From a checkpoint of a small transformer trained on Wikipedia.
Architecture: LayerNorm after each residual sum, learned positions, biases, tied embeddings.
Training: a variant of Muon for these matrices, 102M tokens, 12391 steps.
MLP neurons of a small language model. Each row is named by its layer, matrix (up: input weights) and neuron, and shows model dimensions 0-159. Each number is 128 + 24 x the weight over its row's rms, rounded and kept within 0 to 255. Numbers have three digits each.
Before each neuron's rows, "fires on" lists the tokens most often at its 100 highest values on Wikipedia text that the model never trained on.

fires on: "aking", " no", "ersonal", "iddle", " given", "ogn"
L2.up140:119082188114175111102140130135134129110114122115115134084141122093148132184136118139102123089112121128110115099097173161080151086113154120093152082122134106111105130122151148132137090151122134137151167119133128108123129149157138130145160111119132138163113088116129101139152106144163167139130149144129104185148117157102122102142093152116157132132115153148165161097121130138132179139106086108164128142150151130111185091150084169133166139125109145158140152128124135096127125131169137

fires on: " "
L5.up263:125144098140134113073114175161110185118114060101099162126129163159125171126074146121132159150105167124112124147149102105123129114093139146120118103123149155099165128112129138105118176162175102120157156138112114116113099151139116159147133106122120156097125129165129157111141124127153162093113158106116186138135118132155112126125125147113119088119122095120134081105122149139125141153129144144144106159136080124123117139177128132117122128115160114090107167100093114094146103161140096

fires on: ".", "act"
L7.up311:150087141130180159137152132167105142115151129127133143085143146128100095114126148140151124123128130123102114108132111083103135131142115162121117106138147171123141118090116145117103167095166183126139124129104139114127136112139109102116161150119096177186095134120126121125109142117126134143156127097121058132115166109140081120160100089152119169115107096155114145108126129136106102143093124104132156109132079095083142122118092144141162116112083127176126185163139117127137126164104126

fires on: " E", "ange", "100", "stitute"
L2.up576:070098118164156124093106152195112147117112149105165123188106102122103105149135151101164136125139148153143113133145114114118103153106134105161102169149137130158158147141147119149102121183130127079155099121138142136118106152177136138104145152117136168142086136123138149154115147177089119132082123139141141082162108150114137147134155126109112121135115113142095084091150122104138115145090090105154120111132122130105115120151146165104113133160081113109125113137142126090125134159160140

fires on: "ul", "ol", " |", "0", "4", "p"
L5.up377:125111149114114129155137111100129199104147111173149146123160106110158134125140110113096127181106100157113108148131068153100119111112161115124094127117161061128106141125175137131109144157158093133146159140096110146064163159124165121141163120086160157129083128139174117138135090133125125105128106125148101111155120128138133148125104144146132098130166104129109106140119119144124190120140123116135110120162103168112120162131162132130131142098132116118153133093127116138116113127083086

fires on: "inning", " one", " his", "),", " side"
L2.up482:148139185090150107138132130122135163139159136116178170125131089147145170163094129110111128107112100110123100125163114123157151133120155127162149100151127177144140134110162172164136157106110116120107099118164111116114120150092126118133120131092112138139114144073121125130145147119156127116152156109124182069122125090112141155120127127126120133141142097099124163114096114109109148130155099177126120115092067100117148133124095163149129117146097180112169163177129107132126134113107123

fires on: "er", "her", "el", "cher", "aker", "per"
L2.up343:165143160095151152156108151112089144153131087136196118075154095128187130128143136080148121064125102119149115104135074150152166152146098161135103122132151142115115120116098126124118157111101080124084126147175096137115128129141120145139145074100129116154105143129126151147131131163132099123151106122143116141141167090122137107160136142133133126127136097151098156138123117107120145126147161083148145122159097159099160104161171123126128150140120155094147097142126117148126145150131132

fires on: "=", " so", " %", " res", "===", "ength"
L5.up289:117079101071160150097109112102135083132107134149130122145066140160119106112110129138151097103167144137106150155134124162135115154109135106133128130124114148132091092073124087108116132160117152121125154132135118097117139087153202165154137112120121152139122147136134135137144152153097138124137145100123097121119167134158137176163157156175129130124123102116157147110100132147141139117156123130130100114123122075154132129115145091120132068091135149144072116119135142110146123102168166

fires on: " ex", " co", "O", " post", " occ", "so"
L5.up347:118128133113127115071140141110153115103138107127105091093120149116111120116158130143142150132159097151131128158104129110136168145103160141162150107085150118119107120083141138164161130130140110123116112105143089129126164128106111110097123112121179141167142114168173114167090157135126120157127132122149068164089136131162128159118120101154098139134062140117071099141139147123130124172087133130116141157093127103127116094126110178149192148151151109108143108104128142157119140134102121

fires on: " met", "ent", "an", "ake", "),", " used"
L5.up187:151131138123150120078153105109137131124100143121112167082124136133147105112138101153163116083101130103173153166144099130148139142101147151155101103137126166130171126094141135132152136152195093117141125116106103146134129112152100114098148115108134082173133112102143114149156133148162116145136112115127137143119105155110126117117119114081161137135127148148073151128181148129102131113092117161082157102094105109129125082132154101102110147144113118106120203114129090160139122142102122

fires on: "p", " Th", " imp", "c", "pr", " pr"
L7.up221:138080128145149102099142162079103132139118116149108146142147121125106092091117188065137165156174128124078117125139162090149114115120174097178091140121166101113128108151134161126112140083110125146149145133157173112135127132120132124116137144105133117093133128158128106137160139173156132121150089142152072123129120146123092134138127119118107127101135129129121138107098124114110141088148115167108114118127132119155153116142157119118118147139158051127150139154141161116097156114095097

fires on: " play", " high", " open", " run", " imp", " Car"
L5.up20:102167148147113150107106144084147089102109136139106116203142127127092146125142120108155155130116113164135128169116109118117135140088099145136152127124151143128134111121174112131111112146098120136143109115088132117118151151126162166129173153094143079087119096092132137170133119121118162096186106143149105111141106105142100134149142133119111173132098106099140130127159122154104090168106101150102135120109099181101127139125097104166148176176114150101106132146126127141097106123112118

fires on: " War", "attle", " camp", " group", "ism", " ship"
L2.up370:107114134108091128132092166133085149133079113086137138127131121105157110145129110111114130186115120128091135155115135086155132095147173157113132147124146130136136120147123107163134130109154145140140073134132165141134143104120090121149119121162112120129120136179121171125166143092105073076129131135131049145142115133148152152120124135098148161127155126083164121123128082151153134128130145138149128163126085207157142132108177116131122117138094149141158112124122113124123145119130123

fires on: "a", "ara", "F"
L5.up418:147112104131110139152142107080164156114132087102146138094136134166171146096179119089133119161164177125137144165161132109115098147141123143156118099154134137104116117118146105170111145098128140132165166104155139117109113162128120120116107099136129114132083145132136114132148145127095121149134114100100106144139116156174147145133151145132068152093162134102126128120112086110138116139146115097102154123129154080128130147130136101086120151162108093173140103109110166100131155187171105

fires on: " author", "ion", "ave", " not", " Go"
L2.up453:087151166151141079119124134169107146150114104145144149090165126104156154106158140146098131122119093148088132134151099104134162119148161145149109114120140108117122112111142163120133112107128129123116129098140164132137117139104164111159132156127112144115145140196056140091127089134108111151152159131144155146129104131140165142098099121120065125146119146084134124114147177074119103148139123152105154110119098101141130150099171139114103119124089149171127076118140161125136157130130141

fires on: "ay", "ing", ")", "ang", "ings", "aces"
L2.up336:110151150170147126138151106159119130138110115103129117111141103111128123158134102151127113115123145092122151114074143113128169145089156139122152120147092141105167094146092170136128147130056112089146131112134103148132157151112106153096147128130115127125115180077155168100131142115119123130159123118133127127152139166115112121122160146098102117097122119185080134123106143142090085129128130190102107120178129148114161158138149134147114104146157135161134177132152073140147106135142110

fires on: "a", "ie", "ico", "ita", "ola"
L2.up498:165170151107125137137107096142134095128104110136126184106150138148109133109125094103133059122118093116137146154152133153095132124122146186170111132139145106141127115102119213101126155151145107143123135112128116148161145135131148110117139062170130103143112171149119194117142116163145135109108139104091117075178113160136119145170139145111128128099126105150095112105119096088109148145121125109128133141114111135131103119110113093088143128165130131116097142126127135138090121141131140

fires on: " the", " |", ";", "l"
L5.up332:078105125154190151107109086118137154154082113138132149138101121129123175133151083126099139135131148136132085110137148109136105132131106116173111111123128068126136143126164165128134168118118071113114123162123058117156130107147140109121119112164153142147151139122112113112133099136124131169145133155107068118170113142183086115096133100113167099127126093163094124141155111117156092139114127164146100145131141106114102132138102159131124111118097122100140158128158127123142125120145157

fires on: "ist", " ac", " manag", " educ", " invol", " ar"
L5.up251:093131122116084142087136147137167151161143150142132098084083137138146131101181126106127124139149141134133127119142118153081139098143162154095104136096162131135111161117137145126118126070095157103141119125153169118168086161126115126149101091119112134106135130099131173182142087080151142134146106170137141139095131122135126150145114127151100104132112132128095110107098149151097153091103087158156113126101119165110171142124154127133094144109128137132175127148114095114134130169090130

fires on: "es", "ings", "ate", "ents"
L2.up231:120118113127122182115176113102117118098150142137149174152134126165126135151066139133157144124138126115139163105110118110122156160118132155098125138116142108134136113099135104116126142112125127099140136132114139115155116122115069126099121166110086120114080116128131116125152120122161112142096063108094143116160185158151144153125125112123103169133125102172148165199128110126109155170139087114118136170139128135115144102153145141135124163135147174161099109095097081148122158104132114

fires on: " |", "otes"
L7.up597:106134139156177106115147113142127147130072148178102128124078126148098116127122099142111129107160172136112126178166151146141141120126099130136168124128154121103139125114161150112124157158145093135118070099115175110102167042134107143117149130114114085117109117085147148139131126168134149088138132105154085158145155139118117139117136150112117149123140111169138106152093151124134144122093146142142122097155126126153121127154144076112139066143131123100139137101147103143147105104117120

fires on: "ional", " New", " original", " Port", " Miss", "outhern"
L5.up152:134123132140146151142142130137104183063131090170164139070130142103127139125117182125093142125115114114126173126129143087156128122106138114127130121156106115162153096114186133092110139140143139172108181145123109116153094099157134149095131133113120124149170113148124127077137105122141111132126114156125121155146150132099100152147116102146107146096145077121093113144115130119123118113121115182134163143093138106120093121175127123135117078113072130138112145137112100127107182131140155

fires on: "-", "-A", " in", " A", "U"
L2.up281:104134124099121118114108116140103122113185159107143171112120147175099108142112129151115087104159122135128117131128143098117148145126136114153100120146073154145139159136108132138111110140124138144139088086163094094178129113099155149150102094155119124138118139092152176102137132166096128141130129163092103110160135128111156148178137138104094136134144085169149128127097150126160136108068101133109153141127173126117123141102194128128137081141122139118140109159102082122145144142147159

fires on: "ut", "duct", "ull", "ct", "art", "struct"
L5.up339:144123145101091102112103121083152123135137100161107107183155105145114116156123133160164154091134138130120147066130129137130118142165139126121101098103155137130170102169087094152126145142118146133135136192133131146089153148156150123108182118150103149140149100165103117155118116087107083130160153139156112130073151144101149143125140107157095138136159097127134126119138133115081127122143151102101089108112105146117080118154132117123125156145166151109108167135132123146103140139090153

fires on: " ", " equ", "x", "ode"
L5.up357:097127136086106115106158138075133149120112130150110114126141136116101117127093195118152142155122160113174102147109106100118139108139163097152096130140133131088122119099120114103121095140120165055128129150146134108086123087132121130104151102170124119125133139147133135129143118118108119088116158160161161143131120103187138136116108196144100128157077136112144137138101119131152104147152153131164114122109107173152127144125124169122135154098135130126089141137128091097124172120089090

fires on: "k", " FC", " mi", " land", " turn"
L2.up519:156159120134139175153116114112152133133139111151149112084163136111169125134167106116116155164096138123123164130122129153169147129136077166163130167089149201167161164096115128109083079154099130113111157143096164110122134109102185128073126093112102117122089118138123096117097149134093160156149136132123139102154123117138149150121113104147120147125122105128164144132119146094102136150124156099138146120113109099164131102111096111072107115151107108123135138141136136124130129137112108

fires on: " Th", " ann", " En", " Direct", " Wh", " act"
L2.up378:149129123134120104117123139114126204133171132127123105092086112172119145157156144133132138150148128181138137177166147177130131162157121140092099114139117129145097155111117137098141165148117185131161144116135143110121166071115152147113132137094118105123176116115131151148089112087159147138125114143124102128077116136114141116128101119128142126094112166108131132152123080133102114093131103166102104119122159126125119092145160164094121172109154115124124120151124094082096118114144113

fires on: "ur", "id", "ar", "im", "ir", "ad"
L7.up66:106159106115156160161188124118132150116106149138107115113131101129122095119100170146133120136105108136112166154150115118086175125106122126097099118120158145095124117119099147145135134154122144117111167105164162095073095122120119156137129127136136098145144122143168150123101147167112122097154156161146125147123109103147115144128142154122148133103139164088174129134098143112061155086112175103168125148117128141109135151142100079161097178148126120121111106143146112163094101095105140

fires on: "t", " found", " present", " cult", "it"
L2.up170:157143110159121135147130129112102127138102188077126140106157139150138175109101134111106167150141104139136139171138152154146147160107160159133121106173126083098144093105101130106103117098076141160148138156106167142120118144114101095127142110156124172119167091135128135101137131099154153128127124136113113070132154099138114086125171070135088145149124139147139136150113140112099083118074133107096132115124114120087138110124126107109150109140138111104134120146185091117124129108117122

fires on: " sub", " N", " S", " n", " new", " V"
L2.up621:128129160123091188138150083089145142112123125127117122160156123114119144162147109145146122113122098146109089137134126094118145153118115074115132133151110078165162117105134146120162131105119109147136145173109175093104116090123089172142131155119135165113136089147092099159146102126095125132098109124145146154177144112145132119110150101101104119142109140084135118156119168123111156109118116172112151110122101141100107146156121137117155137097134119116164084106183156174124092151139113

fires on: "ical", " and", "ment", " ass", " &"
L5.up12:145112117111152105157135129172094119173128118157153149133086093095114163129139158093142132101121172134141141137142126126151126095082112134115120121202097137103127062135112131105148127132089126115144139105138116119187122111150101083131116149110164126130121153148151117126113158118166136115119136147143124141101080142072125136148156149141118120137128090126108137135097108103096118147160155104142097147125122113154158105120089084140125165143095146142105136126146112093159119164065126

fires on: " book", "adio", " work", " song", " show", " film"
L5.up581:095110162117134156149143119057119138132109089137112109158160129153136135123129105137157149120104113126127115174152114095120129142114104157150151101124145095121137164120131088110114173121108169191149143157106146157157120116147106105094117104121133100119110118102068116177140086107165120144123122119135134129115102089107169148138124125160122105161092104086137085125150126094105163150156132096132136140165154109113118119125132086128141147162100152084132115146110126156092143125082131

fires on: "ut", "ri", " Rele", "aking"
L5.up404:125107177093127077085134099087122136123113119132123148134126124117151123119094193163127130129152087119114127127075128143109124095111128123098208144183095115130124102131152144116108126146164132153188129158131144149087077145129155139120117152131106078122135118142115147101141105095101129178143123152120146116128135129146101086143116153133117125155120129127095165137116126132140152138101150104089142110158108106117135155111054106108159159134149133115127153106114141124112138105148138

fires on: "ge", " place", "ure", "ite", "ü", "ember"
L2.up563:095149139128074138083133140138120108130132158152147099099119139106120140125162119142134116137128148121132144078140147142147164111134161094114124138153128125127127168144146141163170089161106132119124092160128126133128141118118148102117128111124100100136130116057150170065136093149155141139152123144146152160172137173147159173105104101102111120153106089159126163130131128168142139081141158131120089150119168150119139163130121132152143129169118126089109146158111165111147166129105079

fires on: " c", " part", "ost", "m", " re"
L5.up447:138105146145160125117147114153151085128117100106149131130169140096135078129156115126176132078150120133141110115134202129128139126138146111125139129112142151145163128124121140110148128123087102115157127170176116162082163170151107117102139150172146111142150130183156067145114116093128125160149117082123122107144142116121134122123122119105141109127130089147163143100126075121112097148125071101093162123097122139116144137148122122122139104117071098123160130135133103146160123168139122

fires on: "ly", " re", " so", " sl", "2", " y"
L5.up144:111119173082129151122141161153134166158104146140115137091130129098130121115167099112076113134155139137116139077191150138138106133084099110131122127100141113114156144084113136101115112133130079103086123141131137137090112118149142171158157137133136150101141099147193161128127114132147139133111146139165123122111172068134119159111113120126159108096118114139100127103072136126156143131127134146125119159107122138151081167120089144109117115125141101104144117078162167116160112146107125

fires on: " Z", "\n", "==\n", "==\n\n", "-l", ";\n"
L5.up335:099173088154102135148135115092121157101116116051132097131102129129122111131146156146151133118121145135132099126139098138099144143128144119162164149112146152134147141115121128119093135134136080174176112147126141130130122097102108115116137175136139117089144127143128153106112119121128141112149139154085078100120128146160168117160158137125129160123064121117078173172133096068151114133096177084100106109109160145130105124094138125103132113122132136130118158173118112093106136139115130

fires on: "erg", "\\", " You", "ush", "====", " bre"
L2.up57:118128152075153104123149132103121131138140136116124176108148113134145150141110138083120146198127102106112125106123173122165134136130130132108097173170154146153122106127156119130151126100146144102103170118137111155116140142149093119135110128111117127132100095096149105087152127147148122150137155114160101109107166132110191162124145097083172101138115135106109112144133116161123119124164178068119114144117134137189145108140161125126116141136097082084089160154127158112124137145123130

fires on: " con", " att", " de", "out", " co", " Ad"
L2.up352:189146151126119145102149102156135150130101123162096117087112159125110146117127141119116156184130128152144141108095135147179127142142144170166167147107126113142141113126151124122108120140133126151119120109118110101119188140131159088160153121131129132092158134120112127125092162129118132154120128132138161081117118145139176147101145098132124104148116068137166126093146148109135126089120190130163135161116171127103121082103144113092098082126119123091138172108112130119079113105110133